From a checkpoint of a small transformer trained on Wikipedia.
Size: MLP 768 quick GELU, vocabulary 706.
Architecture: RMSNorm before each block, rotary positions, no biases in attention or MLP, untied embeddings.
MLP neurons of a small language model. Each row is named by its layer, matrix (up: input weights) and neuron, and shows model dimensions 16-111. Each number is 128 + 24 x the weight over its row's rms, rounded and kept within 0 to 255. Numbers have three digits each.
After each neuron's rows, "fires on" lists the tokens most often at its 100 highest values on Wikipedia text that the model never trained on.

L3.up603:097124121141154142135140115144139151144104156094138125064155127158118098144138116122120088156118143103105127136163118104099190148080131150140133125128126135080083105122100080116128134156162105119098110141104141120179169131142124126115145123160142157093084133117099143142122158168104126133
fires on: "- ", "is ", "(", ", ", "was "

L7.up21:132153136130144121114133118132163145131091110111105112109124125107145134114129173089136100097112152085126150130144121169138118149139101174142083099114113128114145156108161104175081112127142133156153155156142118139130143096129142108107140116111115125157158101168111173162160115128142100137
fires on: "er", "f", "ay ", "ent"

L3.up627:095165105122143132132133123130157160164110148090144137089124124115142152170127127100154123080131133134145131139118104120111125112156086113085142130133107145086161124149121110140136144169109118138156072178106154122191161105147116132140126077139143122082120110074076151147142111166094121151
fires on: "l ", "y ", "ul", "(", "ol", "el"

L5.up143:115107105114170122097112156117097145124101141135127120110103118141104132132150167063128160092141146105108138107109140150145127118150118113128149101137132126117128085117084150166125130104124094103121144128119136132126176110085109130063111122196137114139095124110127145110167141195090120164
fires on: "ac", "in", "er", "ad", "{", ": "

L7.up165:112140126123137186121113128148153116121127132110114174131136152108117134103132112140130156114044130145186131160116124141079110144128130168125119112101143085127106089111111141152118121144158111157113118133127126107146154079123146128147089096094111160135133110122089184158118142117113117132
fires on: "1", "4", "5", "le", "W", "20"

L12.up696:159125116115132122091117108125118086103121147118193139106176133133088114139101102127100126174149100115157083150094131113093130122103147148101130162140142135109122159119104119149158157143134116128119152139119109141112154132107123101092135143129081138167081146139134097126124131154142122146
fires on: "th", "po", "o", "r", "en", "u"

L7.up187:094119097121128141114143083134147159144051127144155106112117144113141107107124103119141082089136120123148139154109093119113109150143124145110129107121103111141159125136152144113078154152097137147147144127121092107180167074115126111112097134141120142081121130109146133138120129158133094181
fires on: "el", "or", "\n\n", "l", "ol", "le"

L2.up201:096154119132161138102087117142164088122126137138156150126177107107157141116162124103126136181133125124134137128155145100107127141123141136160093101130112120145145140078135124136122153153113138158133115154154122144148142154138173109133085181145111136153107157140138198128140121141109120111
fires on: ", ", "; ", "are "

L2.up91:101132132190147123106147143151169124102136148092089159143106162142142096141175159090122108148124094094124113148134115193128130112145112151104111082124161049098116143116141160113118102119124108117122150145128145135133135105122099138102102109081103089125100109135101164145121116131094153107
fires on: ". ", "–", "\n", "ember ", "In "

L9.up12:151167159117126127139145140137107168145080114109141131117135130171086126084141141140143103131087120118102138114078116083101144137129130131168116120149160125114133134123152112115125189163112147103090133144170143177175121135130145115103157102131112124061128168152127140143119083159112121097
fires on: "st", "ri", "en", "di", "m"

L2.up422:101183121123115158145114105143106122142110158071183141091141155112147120164155129117095129132145119143103124130118140154111100128112120153101154108108093137137135144156147120152099127139107128144113147143159197170150129135151168116091122166125131117136105150060089180107129110133115118145
fires on: "and ", "ed ", ", ", "own ", "ated ", "al "

L2.up469:072122092125142148154156120152123157129123159094136150110142124173096095106153101080104107126097118114151131156127136127120145163127135135153124134139140117068101126078113133172144164107116108156106125186083117146153165140061133124115125136120074123126113131132115130146130119111117144116
fires on: "- "

L4.up295:152122121122179118138138137170170135129098180110122143122133132169101100139155125148121106135177122129133125170124098110112149137137122137154122084117168110107115106133194174118128167120162102135123164178117128122088129098109138148102101119125129097116081125121101160117134120148137147124
fires on: "- ", "si", "\n\n"

L10.up417:130144088167112145137117087144089148099143123089163169123132098124171107134149142085088135146111114114146147163165137157126151136093103156129119119094150098153129106128113138090108138096154123148123130128095137134131162092103124128104089112154120133173088135106103115130150128142116153090
fires on: "a", "oug", "in", "as", "s", "u"

L5.up664:160132136093154153131108124179135118111129165087121158130112144110078082150148155127131143096144106119090103146102128139118172157101133145132125111136139096121115132105106151151092116154134074140126135137104131133109140140127115142085149092148119141105129123101072171119138116166088138122
fires on: "l", "er", "ig", "ad", "en", "ag"

L3.up237:121121096112156147130144113156135140135110147093144140094128127158106112168168100100113098132074146139121100139101123100065186140140144130079115123129143126101075096143081100146114183142132118139125138111109153120171164134114134128128141133141079145111103151135093145130149149180098104105
fires on: "- "

L9.up279:143125107094140124100158140135095112112093143106162131091134120169109121112114106116125096142079109121105130120104120088126168123140158126104124125131177099111151155118181107142097180121136146121141114155145154131159095108105122146099106127131120123099111149108109146154171134152116120130
fires on: "st", "con", "m", "re", "n", "c"

L3.up580:133140126132149150124131094164110135153150164143160148114141182120126130105148123104085147125160121140102081136132086122091156125125127148147127110142141095113132161106126128141135134144107107130098138173112158106167143140138122131105120122163125097173165138111122172169171105105128131121
fires on: ", ", ". ", "uary ", "ember ", "ch ", "il "

L2.up133:153109131188136112132120100144158116137120150115164132084134142148153098158135131090102113146091110091088101131133094139136131126141117158105089113116119088115141159091133142140077128134134121135123185158152123127133176091149104116110151145107135089167110119142078127164174091118092149109
fires on: "an ", ". ", "and ", "ian ", "h ", "ch "

L4.up476:120117093127122158102134107172103158089124113093164163143155094138123113134134125122146090088125146089175142142163101106120119121138113138102117124098139129068123101106087129152103167097103143125093138149167112175118134139120147131119133124169160154080089114128073163166184092143073111163
fires on: "al", "e", "ot"

L10.up220:087112136119134133146132150154136124125113122126155138119125096118146136126128154149107165122120156106177136142084151123112090126134149128112094140162148098117138118154137118176125126139151113145108115137145148148137145087145230122117079115099133148123119183119097172124100126106125103125
fires on: "2", "ex", "3", "4", "1", "S"

L2.up88:108145099159109187123119125134143106137147167167155143131179146118156115129139134095111147142139120146100143146109107174084145147120137137091086107121109090101119130119144137140114145148116136149134140162141176105187175151142174143117108144156124128180140174133109152154109112118100134134
fires on: ". ", "; "

L7.up535:142094085156157133144178121128128132147134140099134113107131127110120123145168097114087132131107114126126133153122079099086104185155118127128049142096133140110137132103165123165120136098146119139111140163097161141150145158163129144105104130107138168097080143132122130130102172139156091171
fires on: "b", "th", "B", "s", "E", "al"

L7.up244:150175139134156162104126137133074101088112136124124120151158117131125089118130105134088139130110128155188103150133110146153096129074121127153117125123158107139096127114126146127146094138158128069122130146181116171137090085134159125140113127120106121122158107107154171114179121143089129111
fires on: "s", "ers", "or", "al", "es"

L5.up745:087108133114112179118112085157149147125131149108141109063147134105106108151140100074101097181176162108118102162159129126124108138114119150115129134140124136112113115144115129124142109153136124132156121164127101140180102092141093138105151160150103129143114156165116173094148088171126155093
fires on: "th", "ol", "'", "re", "ab", "al"

L3.up311:129135108121162155146144131143142138133118153077117135104126121137118099150162119075073077133091127126135122157109108098124189173125128126117141123104117150090096111127128091118114176145138115110094139126091152137153153115102125122114168133123092125136097157083081112107119156128108129145
fires on: "- ", "("

L5.up603:142155119119147178133137142117095129126136149073113135114140110108141109143125176121068148177094160118133110112141104152140144110096115118171153154135132126124073108078148130114135120131150144094077161176157119127140141097185145144113116136117163173149131125108098146139177107135109092112
fires on: "s", "S", "es", "os", "ted ", "ut"

L3.up75:127121151137156159119144082138088125180135145161152149123094160112118107099167143095107142169120123126129093141134069124082125119108134139114132124126153119125118147114117097138149155161126095149072123202120163115132146127115113132103113094150126099160159135131111167129159116103130142125
fires on: ", "

L5.up700:136139177132147141124153108134111130148152132126124142099163175148140126158143097110077072181135137092080081124103132120089094137143148150147105129149130089114119163110135072099128148124104109104118132157124130144123111127122124129114172147124090122141152191125104155089135110137149153086
fires on: "t", "om", "al", "th", "o", "ig"

L2.up261:098162109136146137118114121130165127120104133109128155138162165093152146124142120094119131122152126119147157149123129122098106120138155128100098096123091092109137133173140111133128117155102129165150105114149150121198170147166186102151108130145116156152136158091117195141114102125105133147
fires on: ", ", "(", "; ", ". ", "and "

L5.up542:130132137153179156132086106133101108143105178135123124082087144136089144149134133123136121121073126158083189114116092108134144138141103125091112102105173100114090110125111133125100131113146081133143137171156126152116127113141119160130150105137123142118125128125103133168146140187129101159
fires on: "er", "y", "ad", "ed", "4 "

L9.up624:163133148141166156140088099115129151129103103102143121119112124128080147128156149105114118118120117163108134142111141139150098162101134150107100119089154132131134107098112109147113125148150044111155162140123135146110145129087121094111123140192153135127091106152121162136131098173109117149
fires on: "y", "er", "ad", "est ", "ob", "re"

L7.up390:091119093151130126153087136181116130125159129155142132114128121171126089105117125084104128189143136105148110176170092157132135158126107161081108131120120121129146123122093100139116170143120124133078125125108155131152178080122085128099114147148115130143082132143100150101163117135129152115
fires on: "a", "u", "h", "ak"

L4.up531:128133111159151127142134128139110129177109158102117130095157117137086112163145109071117124122099146123128119152136109123101187138096138140127118106119138147073082104142110106128128157112176126092120117190104131125162178127113124104104175133124108175110130120093069118114116133140085131093
fires on: "- ", "("

L7.up627:148106128088118126136125123127142111143154154089136141125187153112101137125116121149075152157079125146134080128106121103128089159150120114091083127130106085099137109099109075139118183168149142120107104158119141158113123126147115103114142139107163175092139132161151121141131166104131119149
fires on: "E", "p", "ap", "al", "el"

L4.up130:127131113162140132159114079146152139118106148111146131122148149131139135167151161097113103188090140103087113125171131125133147130158114146133132124101101154140155170117139134163079169155138129064154109189174141128166098124132106121114149121097128108104133112133097134101186149136108184145
fires on: "ch ", "an ", "of ", "not ", ",", "ther "

L2.up489:148154136144128127122147114136115147107127122099148139142133129147120090161140119123130052096116096101157143158096113135102101140105089157099109116154147150098156135102137079146120166111078123084129104150179122136123124122140175147134181147103172132125121146132057144161139092143116112120
fires on: "al"

L10.up243:127117082108126105126149094165137129134066145149171137095130138166118131107140131126098093142106117109147146142108138119124124155115138096121124141141123086138126149124126115144162131129179115095132113128150129171148139133111160142103111136138135076077145136112077165141133107141137115155
fires on: "re", "m", "h"

L2.up577:104181149158105190138125151140124089139131135117167151124152157095129125108163107142142097128143107143094134138137140123109105137094146112120128099099073106115124137125146103153150134148115123171142138147146164110154165150125145130088096105170070158137136179110128146122149091131135141107
fires on: ", ", "en ", "ere ", "; "

L9.up264:161158137144127156145118088112118112151085134096120116109111129156112124127135108097090080108091113100131136132101138120127138119108082135134118125148136123111104111099136098122117145105115119108102126109121115178137194098141156143143183130166145119110098128116095154099116131134066092112
fires on: "m", "th ", "al", "rec", "im", "g"

L2.up331:122131141155177111136161137134137157124134152095111140121106129176083097113190145120120101150119114112122104154116114105099129152126113152140135087147140080044127109100167152134146125104139132129152160161117134142147125126093106121093100144110092135121114129152105159120132122114111147165
fires on: "- ", "–", " "

L12.up192:127138095119131139124136136129130157099104134115135137123140166131123143135146084137126059124096122157141112154110133142110113148135149127150088123154112107142106124099091078101167155126096114139130120127185099154127137110094149107124164114127134110091154163144100134188115094157139108125
fires on: "al", "ar", "li", "or", "be"

L4.up464:137137146114175109154151118171098167154109138110111136082133129142136115121150096075126134141127184122129115145131113118082152128098104133126123117140171106078104131133105110113109146138121116084100134149153130130149149084083107108092158143116103119141095159069060131155143140174126142134
fires on: "(", "- ", "i", "si"

L10.up570:153093172143157106128116121129118111136156120077205150108149146166116114123162113093096137123134177123158147162097129105114115114088137136068074141133180145123137144115135134132126130164122114123079140128115138129144149123155169120111115165136120165126076145159128147134178135157131106122
fires on: "th", "om", "ath", "x", "T", "en"

L2.up474:091116116129144106153148143147129158127143147084135140111126129147082098111167128100075107183142122122127113164126110122130133156134143133148127133145109088066135077117149150125133163123132107126148164162134137142130163124093123109105164146104086136135119144117129139106142119107120130146
fires on: "- ", " "

L2.up182:141127128191150119167139115128120142170091140109192114084133132154106103162162089095094137085132133100097132114124128142116147132112102135128082076128118142118135121094142140146102144104144127123148175131104147140142141093085138120073176122147125107172115144118085140154112089123148107123
fires on: "ong ", " ", "and ", "===", "h ", "f "